python train.py --num_hidden_layers=14 --hidden_size=256 --num_attention_heads=2 --num_key_value_heads=2 --head_dim=128 --intermediate_size=1024 --vocab_size=2048 --hidden_act="gelu" --norm="layernorm" --norm_place="pre" --norm_eps=1e-05 --positions="rope" --rope_theta=10000.0 --rope_fraction=0.25 --qk_norm=false --attn_scale=0.0884 --bias="all" --tie_word_embeddings=true --parallel_block=true --init="uniform" --init_std_qkv=0.0295 --init_std_o=0.00558 --init_std_up=0.0295 --init_std_down=0.00279 --optimizer="muon_variant" --learning_rate=0.00564 --beta1=0.93 --weight_decay=0.027 --lr_head=0.00388 --max_grad_norm=0.5 --warmup_steps=200 --schedule="cos" --final_lr_fraction=0.03 --batch_tokens=16384 --max_seq_len=768 --doc_mask=true --train_tokens=182800000 --max_steps=11158 --dataset="wikipedia_en"
MLP neurons of a small language model. Each row is named by its layer, matrix (up: input weights) and neuron, and shows model dimensions 32-223. Each number is 500 + 25 x the weight over its row's rms, rounded and kept within 0 to 999. Numbers have three digits each.
After each neuron's rows, "fires on" lists the tokens most often at its 100 highest values on Wikipedia text that the model never trained on.

L7.up686:545496482489500522491499520539504496486509492494484469524504489500489503461540524532511501479512509451488512478441508526530488503459514476515533501531500492486498495481477541542517421505516511529473490483532509473499547519518470463524494495502490493533489510497514469523502486475478501506474494540479481518484532488490514495462501510484494488491461490510499497507520504497481511549490475470525514516510498504474505484514488517500491518525467545538470512462498483488474477505442479446504507530472507523508532547524495475495470481484466459499482508523560489519492519469501482535
fires on: ".", ","

L3.up250:507474488493504501466524525509470498434492531549539479541473476508522466443498505486473505477499455476491478504481498508489507486502540479471477452524476509569494459539528518509484516507467481512507471494493488525467499511477521464472477503482515510522474487492477530466516443491510501512503527492521470467473473551466535519491535503500490508499500468500508479443505489467493463540491501528511487446469511582498533532515499500504501449495494507490494484502517481481494537515511566496531469497514547550469490495535471480487455462518479532508500533465502508518531503477550491497
fires on: "ver", "ed", "mu", " of", "d"

L9.up8:485487449511462512502459488485479504516468502500482504522520498490523487452480489468501486430480514552441503486506485481493507521506482514458521536553472518527501502459503555505495415499493495471476491502491528450460512507540504493495539535488481486523479473513490530487526447474513486539528494506497469510520508486495554501509525508502508476517557502473497484462510490478510489525479476467500560479512502487493498497518462453503510530520476510483508481503480476475503507505498510505494474523472463549512486485486547526506506502449523488505480457508482501473490541506475514575
fires on: " |", ":", "en", "l", "\n"

L3.up24:522504478453516478478480491455509572556496478538493536488498486562482543498502511489497476511521547524501520473488480543498502467512496485508504481512544462468497471489483486496468511492485511530524535507471481512463526520506516517542469493535481491473491541545479490472495531493486463495505467528497472496481485482516459526531507542512490518499555475473508463499556498552467482495517517519494465517553520505493508496506517520494523482499503472497493491516510476463498513493470498446455467500482485528506474496470512476462536503529552461491534470494533511498533481456525497495
fires on: "s", ":", ",", "ke", " |"

L7.up467:528480474510494476525486477525468527529484489466526526475541520518511459484536478517502477484532504540526496530483499518508469455510510504453519533502530487460530475502490486532506420473503455509515460480498552525506528510486463493502476480487513530510529527522485484498480471481512476528524508481472532507486512512504526447536473516440520536462516487482477525526444476545518511517502481498501495499539512527546489480532514509489479459493507501547485540511473519494522537481485474487517500496482487534474482500481503479515491527509507502535510518518476516475535531533516542518
fires on: "al", "-", " ", "ic", " a"

L3.up198:507450514519486553513515520496470550508521485463481506495531538527550486492532486499506472499515474511557509500512505515463477502494528569521492491496484503478499491511509516486485500484508491521499516507494542452452480483487540515494462502512518486517505495521540472507513480519504505500503438523474553541479479531512515486511511483471501517501433490507491503526479509456491505464536527494503470477467511485511484477459503470459544525524517479532511522483497535502462508513476505522513491540511499466524490496476494488435533497472517497516495514522533521474539456505537489469
fires on: "l", "ro", "ent", "ve", "r", "cu"

L3.up794:491549486512490508533470526510481506501505500527473429522495515463515515511552505515492524491495498547509516534469513562513472491490524517512501543491540458510481513509527489492492486513490517512471449515521529502437479487480503523489469507503557492484456479459514526531550503509503454468485540521516469479517491507531474488526507540492498460486487530496546512473484543509500486509508466445504523503528467524468470490484505501511502496513514477503533526513509557500500500463502515503527531492496532485518521474490471479477534472541532528511500502488536522525514533512502445447
fires on: "ed", "ex", "em", "et", "led"

L3.up48:535519519496480503519490531524490500485497501503478468494491494501515525459483502477487498510488504463517517485506482491418499523508512520518497538487514536499511499486515488495495455501502533486542465505484483548482563513502500497533548534493478467512492514501503474425464487515491446499479497464494517530539486491486511505492525466494498519503509465504468482452500490518485491556464473537555522514494490445499506568480502515495492517510540488481497496480504504491499498528498477494480526520487570497491484482537507523483470525464422461498491498512447531510473459529484542472
fires on: "mi", "and", "ed", "on"

L5.up462:485501506499504493513466514442495491511526478493519494529476496460500480455487456530476494499475528509512468512472461515542486486523513500516495502521491521467531462508479451504565477537489554537528542507479488556514543513513490496451509454475515508507490511533490568488506448477501488508566480469482481516476494494488482487479470521507486513492493464485522512483514508514495473490480477511477488470508489464494527540469561509484526519456488523477489446474489468506470442472506501508504485524526483508535502535504526533494540469503511511472499484507518452487498530513477513500
fires on: "d", "e", " high", "th", " de"

L4.up264:512469506452471509533518500506517543457473489485501494502509499517561498535459487543478540534540474466496504485484490492546520495491509445499492473516465486459495476447535473478519496500492526438471494484498476497477478487551454490464493492507503475488565489498484455521511512483519514503506497481539502489513510487483540540475512525484418475509490521490511471490509520486481445505513450551492498505507524540472463508482487513531448503531523537525481506471508521471504505495479464493519522504522506485527527499481543490496481466528507540498508468511450491514475514481477534487
fires on: "re", "t", "fe", "ro"

L3.up740:482513524515492522551524472456507506505492508536497553514463487541535505469523495478495512519474501516499532466523520495493479480488509555529507523488499496461515487507550499557497529521497508505526455513481490522489484519494520467540515520515496552521507463505516512469553479524473506514526476506500441512526477470502502548498508480510476486478499454518476523509487540528517502502473549456451487481562468533454542516521504471478487504480466515524469538501531487524459509480512548520514534533455483521544531479471459490501493467512484510492474511520531485577536470468509477482
fires on: "o", "spect", "our", "d", "do", "end"

L3.up609:494519505540497492515501496502525525511482486526546481513447444457508540474490461476487480495477541504530487470515486495496553522532497529505521490536498555486517509486505528478469488437424509480503497511528522525481542535544536445467496527494518504547480496522485484490487531517496502523504486529483492477495471479476548491484496512452531504486463497492482509468501483447493509509535497513476519504460480511484482536489515488494521486519512487540469548468483515496510543520466508489505469451507499526513482489477466484558494498497494471498515515486439526476468466511483489498
fires on: "le", "mar", "la", "l", "lan"

L5.up216:521492521544534468484528513496465519492461502496515469477471544497503529497520495513511506526465484452491481473444536463469492523562456533492518522476497484451484498477556512526538474476532531448514480515489507485460539513455526527496512491479509464506494515497502522482486536530521497535527526455489522493475472507532465545478496519525497505457521516461506496497487490531475512461452482484515505516506525495500540500486556447482513477494523487503500508505474528476473534510484473455447504487518453483504451491512503494482510508531522504525467502540502458536528504508490523543
fires on: "el", "pp", "ed", "e", "ry"

L4.up249:511488475528510543500492520495476562536514492493496497496513486507497476480504528496472482492487517517518532474523528521544532471484519495527521497509486545471465492474546504443509477511489465463487497528476471494477517476499518482487504493496488503455530512526478455439499424541501495438500520526553471587457500495496527539477474518530492489484491483463470490552501476503556519462486484516486509511516517496473522484480471470503461516495496479517491463518494547441501525500522497493530494501499508501514508522540457489501473447485507495539469449522460508497538462475519510479
fires on: "et", "s", "ist", "ch", "st", "d"

L9.up691:539499528507495486436518480560477491508498479510502497529531467482505491501505465541490503439500481461501503486488466501526515498462461525500500536473475516538496466508484486532486411530519479510458502518521495551487513520494515494554454458519503494516478488509489469537507473509522527534480491533484513508519491491559534482468493517494494515525480537498506491511498524519446492496496495472481521501508497486527486469496501488491504498509458480499479476486483526520509446519456513505495482522524494537504528515511491538505520517487546536527520509504493501500460531480459481555
fires on: ".", "\"", ")."

L9.up866:520475484498505493464528515499487500476474466489503518532489475513428444492540481517501538475490509484499439507453464503530519507508533479514521490471501488552464478450501501526553470494487473504494504523525475524453512509509479494535486463549489505537512522486518454550503488490501547494484530562492507457463490521516514461474509538471484457476512502428480505511503525514485448506460515503503489486509541489526513502524483514522510499486471501539457473493534508513487473523491501504469508536530485510527503506492498481501463505498489503536531463464471513510534489462466517537
fires on: ".", ","

L5.up678:450483523543513502503551478523468514545518487507509528526529522527459482457499498476489507487523467471487542487481478492489497500517481496478529511447483514519519532503482549538505504476521496513440515489493517506491481479488509488490513502475490478438525475503548476491481521492531468495566498476528493504488498469545510525524483474502499518537505515518513479528508492500536463504489495480500506500511480469486498533511520545523488502462485477519496460474464511499481497480525442537491546494509486451554521503469507501479497495502445494488529494516421473477529503534545480501
fires on: "ed", "y", " have", "s", "gg", "te"

L10.up564:516517555467534484541484484551456513503484506502506526492518514540538456491517488517475498531524483498571470522511540501531557488518502490475516447499562502471506505463475501512473493511489485519492472453488500514510496460506536533464450526495489538485486481492521489511512539497458509478516494525499545494512492496531524498473541501539470525479510521520508498468497479478538508502495502502465528469496523480506474477518525517488451515481465460470464497515478512470505521490517513527482480502521518461459504490485525495462520514535505469523521523513513509509487450468522541485
fires on: "fe", "ce", "ver", "-", "y", " c"

L4.up522:475465520487523518524483493482466528512473483504533498480507492542486456495531488493501469495458471476505508492511520476549496491497524529493517483487496507508475492510465477502487491495467484468534539471513467523482455523482545518460494543485528507490460491517497483489481509527506497518478473510494507543507467521506517501518505506486494500472507465530502545508504512489476541475522486500529573515460506490479495477496492458509492465522498538478495576499516482527524500500478471529483489524537510532488479492484532502475542501465507492458483476502507493490466481492512472500
fires on: "m", "la", "l", "r"

L5.up747:496552486464491504525524464487479477553496463560525476527527491486467481484524476508493527505513541480505505473512516457543510513558497475489456510497457489553481485485497528491495508541505486487464470526505504549537494442511477472474485511462512485474473505480486462467471475502524469534525483490482510491524523516506480515499492543500498507493457528543516439508515483508491514503484510502493508497526482532497509508506482531487532508531538450496505471501479490503519485474479482502491532480539502459481457530444484512478536519501518488496525499511471513489525533503524487534
fires on: "u", "s", "z", "cu", "ed"

L3.up663:494446489469458471468489477532512493496498479482494522436497533473521524492493515518485501493518509501516497497474469538537504529486524453452498487474462490507521472462473525521524516439487491534468464540457525461502523469528526445504526502537493500508488395534503484502487514503458493489492489490511462502518517499526511508495501523524512510552533451504501479471493485478505502506480486478492490464465505489519535520450524498515530502524488488497480511495491482465476517519527474554479515522492479465492512506487491506497494449498544468513514461539482530484441507473527504481
fires on: ":", "===", "er", "st", "le", "-"

L7.up610:511479517483562462488537495532493509453479509504515504530480484507499477497472507513481501528483534466505492473518500531504448502503522474497481460449490490583491496471494533524497528491488503489492497502523496493499481476524481492504503542508518442499551485451528509481535505472536491495500505513488509505590522539476516484486523464508481480522484516472482506466480501550481501471514477489515495512475497494503483473497506485528490496493545518486521512485472488460507517499505496499532489489508508529524510477501479473482492515519488468467521480550522465479518515482475504485
fires on: " of", "ni", "–1", "er", "ist", " artist"

L5.up822:486516497482512530513509482476498524534472461484525469483518540523484542522497501481504484521489485474499507511507504493508528521515540499490459484483460518504484533494495546489528495522507453524454514512528503465503499500486460516502475504501561491514533484502465495480426528477534498504528515513551494516509509534470509497470520473518481483549468520487560442499528492545502546524469511496509490484493523475514484482443505525485500524470511476512539544500518546427470504492489522485475514492526506453551508466480482479456514504499497503527494541529498570475469512512506488512
fires on: "s", "ing", "ed", "b"

L5.up851:510507542493469481482507549476566517550484493531495516492469477503507490482505486506489463496498501539529478519491505561497489476526489491550503493522477520481535500520503529507505495494483468472474494494520478461486522516488496488484492522498484517539497490509498527510492544506515507527521452535489524508531509515475491446483483525475512501512475473555510495493489536513486478460521461470498457527488523492532518505492478509518521499511499482548506493517508496508469517494513538526509455582511536461486434541516510520471491552481491507491516485515489494482477476499513492495
fires on: "l", "v", "r", "va", "s", "ce"

L4.up138:478484453541535514481507526485459506461510455490494502492509520501539474534459472499511491513521522469493521504502495483524544511490474504504475531539459482494489501517473502478466479547501505489548475492499502526507516455493507525534535471441487513484487546457504505531481492536479524519506506471480496505506456485506461498451460445496511501516473495510495510448484525494505503503476489500495536473494477490478516550514510522502492473465490526517477493481511472541505515496476519520481479466509474543513479538477504523461517498467498503496459498524513533532485481466544490475
fires on: "y", "J", "N", "Y", "ent", "ay"

L10.up66:480500534485500505516542546472480507511468477489514458508518464481444482486540452507548487427443512531471486510497532480514551540542464478479496486534524447489516447550514470482502539519501466513490513503528492498460537532474513469498543504482506461484495510478473503490500460512513515483498532480504490518501506556545458502526449494486497510488503496523513506498507478522549505498517492492500445520469512515461460501528507471516515484457504519524472519474481484517533486535466513474471525506507510484452494496522502477484508475472478533525532509502477503509509535503520522541
fires on: " to", " ", "d", "p", "s", " for"

L9.up20:472472475511547501525456505498526477498497496529500513468486545482488499475523494496521519487494527508542499458426519517468483512473471507491506472500462511491537505472487483450516527496500503535532525513509504535506526524514520532458478462468544542473486522471491495522512503475515517478499494480525530498485531509490511460460448507493512503514477502494530527492464469483519511507472470545525538503486513493493531517510491524487508474512503507516496484487501477459523459486439473531499550490527502508515516554502496506450532498514483534499502473513558492526476513499533531549
fires on: "e", " me", " We", "he", "me", " de"

L4.up710:465443451490515470467493502496495485481526441520487481504494505499563531476525512505521491503518482486493530480462484531446497542524488490526514543503509500528472480511501491550538520486459513501517537526480472439476507504558516511565536503494526483466518469496483487510526535508500500513504451509472484496473562500512493529556511492492526494487487502517473465486505458476485484480484472480506516553509519471507511531455508485510503440501541466489490511487507465511521476509514517545501504504488495456468513479536468501469478516504537460484491511528473526529456522503524514461
fires on: "er", "r", "or", "le", "ed"

L5.up940:498490517466521505498523449487510490481494458513526522488490531482511450504488452537516493522509466543465454498504540464484484511513486491515526549523476523465504498492516510556464518504509480434479515458483498466543501501547467524494493470496507477494552450488499475456482498478471500516481509460469508531491540459511530503492473526473468488464506531511497481525517470508557478496498482532426523513487504530497499465490525483469507470535489491506476475536525483498470533488476500513498531528547509549530520489512527511477482533530513510519532484500514491499455514500534495498
fires on: "O", "t", "hi", "e", "ro", "au"

L3.up732:551504517504510498490529507498498498474530497522519491524533507482512497502484522488492501530458505468491508475500482509460539481493524481499514453458503474498482494468527526494490502532489517472541495468517435483481478509472513520493494474504507508474505483476497491473526425507512473473500530521449472489516506485504486485520504521538500504500558483497505508513505502505477426552497465524483528474481457483497523515536458476508506471517466527470535532465510486451478500537497455533484517486470533448468510510532528530490481435482489501488524498469456503505472482495505542473
fires on: "b", "ni", "per", "pen", "ney", "po"

L10.up203:494530509507486493528477550498467525480461536497497520506475509552450482483458498515452467473510512502477477514447512481460475472486503485483471529503502493546542453483513528529473500512505501492527520474473459486451517512485530491455524523425537497487505507519469482486437476459452481499483440472489501517466470498524486534516506485512512523511514509477503481491471523510468504477518479499522499456486541522475461501504462501513488500502484532488496509467518506486481521494523488532519488564506493508515479495474481522523509525454499485511508438515503493483473481514472543521
fires on: ":", ",", " |", "n", "th", " An"

L10.up636:497507496485510535531495490521510509512486485470507481469496490526538499490496515493503493498501539484517535518535493497494503515535510522508499502505516488505477501513515512510453496497493498530503541528530497515454509525541507480512511481480557534516501467493546580496501514461476497514493520509447494539521473519498513511498528501493548430501472546500444492424514517498538493507519489483515504496477495522509508513507520500473509482496488544471504493523525481501502453517487544494516504461538500498520494498477527481466540489468542456481518481521527490515525520556481502494
fires on: " h", " H", "l", "e", "le", " R"

L4.up64:508531528456517505526525457519496515497489489509501468497495501473498479501520482505503483514442477502534516466526528532451517503517514494474531503519477518492528511482494475485467525494500504507515511514523493465529456499457496498569557500474518429515540507501503534499516515476551542516505523535494497512498498500514534517471491500514491495493498520515521457484528514462476449467498535510516510537545508489525501490516483540547501502529529469500513514499500511550501462488515497512478469507504477550474494521518519487441472524459514496503504535481471490504510489519493487423
fires on: "g", "c", "a", "ma", " war", "ag"

L3.up301:480494472515516497505513463536482504495492493510549507491465505474490454512527523503511479485524507516495534477488470484466497521500516518484478541436497518496487484485543452510546508524517539518515494481537496515470514477494518522506471478477507545458479472496487506529482473503539550489538495486518491474504521462538501479465517477511526484481494525515486473507544457480503512488456436521492506458463516514478503502491593483512478537526520492537474482524529526522496478501516524519510533524503517534474519496476467522477450487513514487433439512481497515526499464485509584483
fires on: "et", "ach", "en", "if", "age"

L3.up266:460527536472499484496470510487500489441462472511483546526481513542523474516509461491504515520485497480550502470494516502511510486486484457487506480512511507468496497533500496523528461507499501489550537509468504527533480534523475497480503484500494463491520511480535487473534525562454467507505509516503514459518503501523475490481482502479529501478488511487497487426505493514481504514496549496476501485540471524475522500513520528547474519502510476444449464501483549504530474499470511565461520529479533435483499496538480482542515495476525465487514523506500471497503508487511494517
fires on: "ce", "a", " of", "y", "c", "on"

L9.up112:518487514521496495470531539501495502479472519505505498491511443521480500520510511499515482474484482482471439490506506483536533527516517525512518510497476491576510519466479537558482462492535490517485493510481478500465508503533451529544491503545518500491478505494460501504494481526534532523470473546483510499497490492465522476492514540511534473510516465522524490487502498507479453555485479495490485524492510490497485548521488500466499495513491530517485447493515570505479482498467545517463526485467496485496506457499535518518496546462477565529510475491506517487503493513509488525
fires on: ".", "\n"

L9.up652:491505483482487489532495527526484540490472504494495501502531424488453454496514476480522517500502480516514502483482510499519488536529475466548433509466513522508507501489513512537536509496513522516516475510494479456470479490505530503519540451471532469464494480491529511523486520523475497522505527472486490516500475513514482488533504545492513541513491523517468497540481503476512533494517558460494475554453488506521505475519480495495482505493519515531510561507548481504501489535507512471527527509499477491474511467534465552495506507504455517514446427530542525518522511546492522483
fires on: "us", ",", "o", "um"

L7.up699:514484462499469516504508507519497488481519529507480492505492482502526467496508464494546507522461512471485471535498493485502492498479556495492463460513500478509508446550527487516493494494485459492500519520476471509470482564491475491509522476515491513504514495488457478478538499520504497501498529493505530458446473521479506536526436475515498465484498457556571467491476482503505512527461558485519474528470478505460486501509549452474473482469545540500487497521516500509512481544477478498473446489528489509527486483505522511518514519521528510531504475534509508504505492501531558506
fires on: "d", "c", "ad", "p", "b", " pro"

L7.up312:505516520483483522503525514477494457455509511504520501496460526470533508481504503560505511488499491520494494493493513455516462574479474501511503515473512540483522470480469504536480509510473500526492476471488524488515529499473520499542563532462555475494507441544585483496468529505517474536500506524496503496525504501480464540459517483483491487484519495480493506454476441519519516503472452490504456499478499517488477571516553475481490498526527485467519500486504486487475492517508517517507498497529482449488452487494522478487502536527498474522514479472491493530525511493532511483
fires on: "ed", "ri", "e", " Ho", "ated"

L5.up907:534506525478471452475533523469552490478525497516510497500516486549505488509519495515516497484478502513493500498466459514479503514471462498526491545484496540510515475499504507490531452559473527533527485498471511517483514531497480508482531492469478556510454511529484532531529492510429501511527512499492483523504490502475521494512530494493482518478500460526516511477468464535469476465472494484499494513470502528488497532491522502479499490497503553484504498494521505462535469507499488463492535509481537538522523496434491494507516508474524478458503520483521500539498476495507520491
fires on: "n", "d", "or", "e", "ad"

L4.up160:490490476519480471536480531526479537510505505502514492563526492537468507497520509500504524489485483505474491502509498522484522498487501474504529466447484438503484470499464522499473491496513514462507478492512465496505520450476495529482511543503485548445468479515494490484507457439495494496525499493509473506493542503489543505531481516514441463512484494472526507535493513501525508484498516507477507551521525508515535555503492513497526455503493538495466543477457491496510495500544519547498496515502514483475526543529506475451462505468522503561487447503505507507484503504518521483
fires on: "st", "il", "m", "n", "et", "ed"

L9.up155:506468531487533469561465473508499488480484507494505456528522491498515490479461491488470492515535512481508470503505489509491521472506524480486495493572504517506485471509554451498518516456446515502443480494450475472483499527481479496508487501469505527488537530449513435517484511533493487540490449511482511499528457492488489520524481507513466465465481490529495508510482482441480506512504517527497502454527477500526439532504498481524497517541531464510467485505543523473497467512504532467490504491517561499492573528505472499506508504480513506523455506491492528514455469480486547496
fires on: "m", " m", " f", "f", "k"

L5.up930:509533512531469490456526514509504487481509505541500477503487492477492468477524494554536532504453499460483499500503528531467481500516525467527513424501503521527506490500542457476506549529492496444534494496508494477516478517493478525496543519479526502557515541520547511523488527529501497501500517458474523466482504490509507517485484475512497498448503458533544497490468526474486444481482501486487463509541538521529538490501512546500536497526517474513505466484522490439489522456497493517477493549513429539500494527503494483502517541515491474487439460490524509477485519497481544492
fires on: "g", "ner", "er", "o", "ma"

L5.up343:491473494479488500504495458491539502508519456499474486522504490502487478477473479498493507436516549526520502518537497525517532524499455505488531523487487505484502504517474505548512500489493490449450491512546527492522519504485546493534504454506471525533532527530506508519504495570511473486451506507502468514491536485502510517507521506533422512511492499534509479496454457530509497530545470514480452498521444458530435473478466549488589498512454521517476501486486515493467515519456494517527514525439478513504517494511509517516476519524491506460504529504525485492491455514524521504
fires on: "o", "a", "ō", "hi", "ra", "ite"

L5.up922:506449520462538462493505481557482537455503519516498521490519478507528480499486536481476496540515483496590487502533546487502482467491507536539460481524517497517511464496517538521495500459526497458511477460475514486511534506511541523495507522483479500528515499517455502545503535502537520510478514497496491476507459477509464500509462499504480483491526470448584497512494468461517484519527476536511492506531458523535502540477474472481503469526512503508483481500516517477470476497498480463507517498520524529492493515481506528509559491494477496486513504526470503490462506512489482495
fires on: " m", "m", " in", " h", "x", " and"

L5.up652:501512491505514473478489504509543514533497507494465494482495488473497535503543474496462521476502455488470473476527535519508467549556488489483505537488479516493483497467505506520527532477481502464467487475518533490482472480474533508515480509480501453535493458493471565504520467539523484477452502503475516524464537475508525507476561489501449530489477516505474533513526530498463502541520489483529466492498471492513505490509514496487526505503470494509492509558424496516525521511521500468496457491488497505454475485512524508487434471536514465474504508498513487491489483485505487498
fires on: "an", "a", "o", "ce", "out"

L5.up580:445506479542527509522524455475530480523491466512529490514496489446486509456504489464472480477471520479499507479458567490541529500513494517503512488536467488460477524490491503461484533476472510516484490497517502504532519514534554451510539495518489534497504515542512570446482474505504560500484504506504484525473535502490515491502494497490527479492503460453482498524517497518473529487516529502492527493467492501490499501500521531479501517500517495524528483523491536503486522519496503510496517467531503538539481513487498526514524476489498484516452492488498523486477398530511506529
fires on: "i", "hi", "ch", "la", "le", "d"

L8.up357:532508531487537486503453480506525508523513519472483496528495479524497486500513524501533497484505454472492519543449542508499481508471502497541513505482493505486488439486486527533506519453548513507530489496512470488500512466493474500498500483465508469491454519504507529495522525465525498506432473498489489559527473552524488528501512548521470491501498501523501517533538490481510505534498514502483509523483493535489479512506513496482489484481525539539490534552547545545492454498511512508468470528491492524490492506494507506495519536527488534480531467502472498523512514505477447510
fires on: ",", " So", "ro", "o"

L3.up696:496477468483486514519526512510481530501517482485530520466530521476512518520545531484505507507517489497511511542520518524507482500506444539506511517512480487519475470479522499495471453507505496450536476464467509522467513496491503480540504502477500499533488453464491506447513511513522479514509506486501511511522463518439463484472502510520477519545424460544482519497543494493508451483537490490498482515546486498501514496487477552494516493460496479533496489509527469497546485519478471467531477483500500532515516500497490502490506480478530486506487478489443514507496467505538500505
fires on: "s", "y", " fa", "ent", "F", "ine"

L9.up723:485496482482510459490505512498491493465492501514466492512501428540490465503535448508498448494523487511496487514489484486528532510496517489534489530469499513516515506476499488516532404501515467497487518501493457511489512508488483518504492523508480485521497483486490501529492496470488528506495520531484520487498509556482524497479519510475484466519478496474475515470509515514487479488480498502518443509538519485471507492493492524511486513495447486519489482459501537507508496510458518526483502530489477506501512510479488472498523520506490496521508479511501506415540524482491513541
fires on: "\n", "."

L4.up477:492499550499508487504525478505486493519528496482497514494511439537523563503480452540476477491502502529529533472440483503493526483494485508518485483518507528500502521497496482492512537523504511518535488526521479544511519501498530487534518515467492513499515533465529501514538497478470526472518489421515517526486496548537484503501499461466533520516518477488485488478501489505481506497513500465456507468500439463471492473532475455547502520476507537483499547506554509520509508492481524495488468498432492521518525462488474488527515500471537506539475534479511507553487457487553488469
fires on: " would", "d", "to", "t", "do", "-"

L5.up443:477479487550465458463493490517466524481535481489536500525502490495529495531480488575488483513502487485508539520497488507526499498483528490560479461538482482561507481527513468454520494468440489473489487509498494503500485537488530481513475490499472500483472469480473473479476519513529488505470512457509505523487484561503506485554526465487438485478513483503523491469483507470513486528502500531513467494484470516450501557512534497484574512497457532472487510501482500525538529501533502515545568470483550488521459535491484490494472513525508503458513494518480515499504493523524490530
fires on: "d", "u", "ed", "r", "ral"

L10.up59:488433473487508465502455474478493496439515487516446490517509495462497502438503479532490529520540510483489512501468496491487490486489513485497461509535499562483549479524483526500502511499537511519508516540542493497484520483499520511476459465453493478441520487501506511482479445481467538515512509463506490472454522530495501517495486478510529487507526511501500511506535466512525512463476490487470525523496482492474516512509528521522513517487463498507497521467502480496505488501495502495523525493511481516545489536500497541498508473496487506455495468458533499500468486539481491515
fires on: " de", " second", "th", "en", " d"

L9.up81:506495499472480472517486516484503462473471516471530481498522521547496476492510531530559488480533493525557517466473520512537520501477459548472491480488502480520509508512464513495509412454501519494496447468514559515463517441489443527492497517486536509517498450530507526530463469511470481529483474536521498501495506542453472496532496500508490456489517514510503525535496477500508511516512498491518501501502510502457490515492517537473487496562516513551462498447466518548534488462506470500515472499519528512458475503457479515521542515476511502508468508497520514488489489487511508502
fires on: " A", "al", "ous", "ed", "ing", " a"

L4.up916:476524498482487553491496527491503521513513516520500485540499523499522511519524501462479477479504531527502499516523468559527493527462510518510508489509536480504468530487483508510511510515502523504501500510479537508512522496481552525473443496502488529486530522477528499486478532538482504476445442482481487516488471494468475489483488497454496521495480515509572458496518473508482518477483508509532446485508475506488522553443489500466485491519472537464504463467505466441457528487494473467540480504459497541503474521518493509444521517509461499470499475557515505500552447469469503471
fires on: "s", "k", "ke", "ities"

L3.up735:544522502498498461504475517478508504429467529509488527503463514512500565488503515509490529523502493494489500471477505519497512478502467489496514490545431459452475503520509490498494494468529502527498491533485490500464479515501508488518490501493509481467549523493466548491487538543495498489480525507469503535476516481509499557523507550519441458499515458499515461510511491513501457450504512525495508483473490503510499502452524495506483466516515529460519509531502487496461502513478494515466468529485466518487460517485473522502538513563500522493491460466483498569529534508459515517
fires on: ",", "s", "al", ":", "d", "ed"

L4.up863:528498486510505490470499495491498504485482464457501517514533506505487484509483508565500497502512530508494484512512486487503561518459529533507509513501470512507514475463506529497487489536505492528472506554501518511520518497471527481510479460504495509500542491471472466538512511545509535516499508489483524531515498490502476508474483552445529471492449465551507524502477474482465463539495546476509445545512473485435484502488513540544537473510479434486462468541477578496518506486462491460514506530475527513495495506539492523497479490497490534556488512524465487482496475477512504516
fires on: "\n", "\"", "---|---|---|---|", "==", " =="

L4.up444:493534506502498467467501512495482495505482468514542502478497499469511506435500490509497473500513499507516503494525486483517510487486482520498506519487484510488498526496513533489467485484500457531494507472514450497453484496522511501516480450476491498519521476477505517499468547480482480529513498515526463513485523502538534507487477515454451475514466505515510450512550453518527478481490470498507511496526547495447549488494546515494477543515499513509537545504484495507491486497505512563515477481519539465491484459525530484503456530486553511490438480494526496477480499511517475504
fires on: "s", "ing", "d", "W", "r"

L8.up77:501507475517517512476496495506465487512537486509466497461476573500478503522506474556487523500498501451484544458484507516505537513472483481479498486467489505494511487504483452509506500532484517514486437510503518512502519493489560541540479476479442505482487474536460474568498504508507481479478505460514540489508483592496512512536525521477488506505498471524505469542505512525483500548530525504520460497536506528447522533534579498477476479470468518533483486480517492463517501492513483485485432502528471541517470532511498491502496532496502504493503522446504505496506527537462481517
fires on: "d", "ed", "us", "av"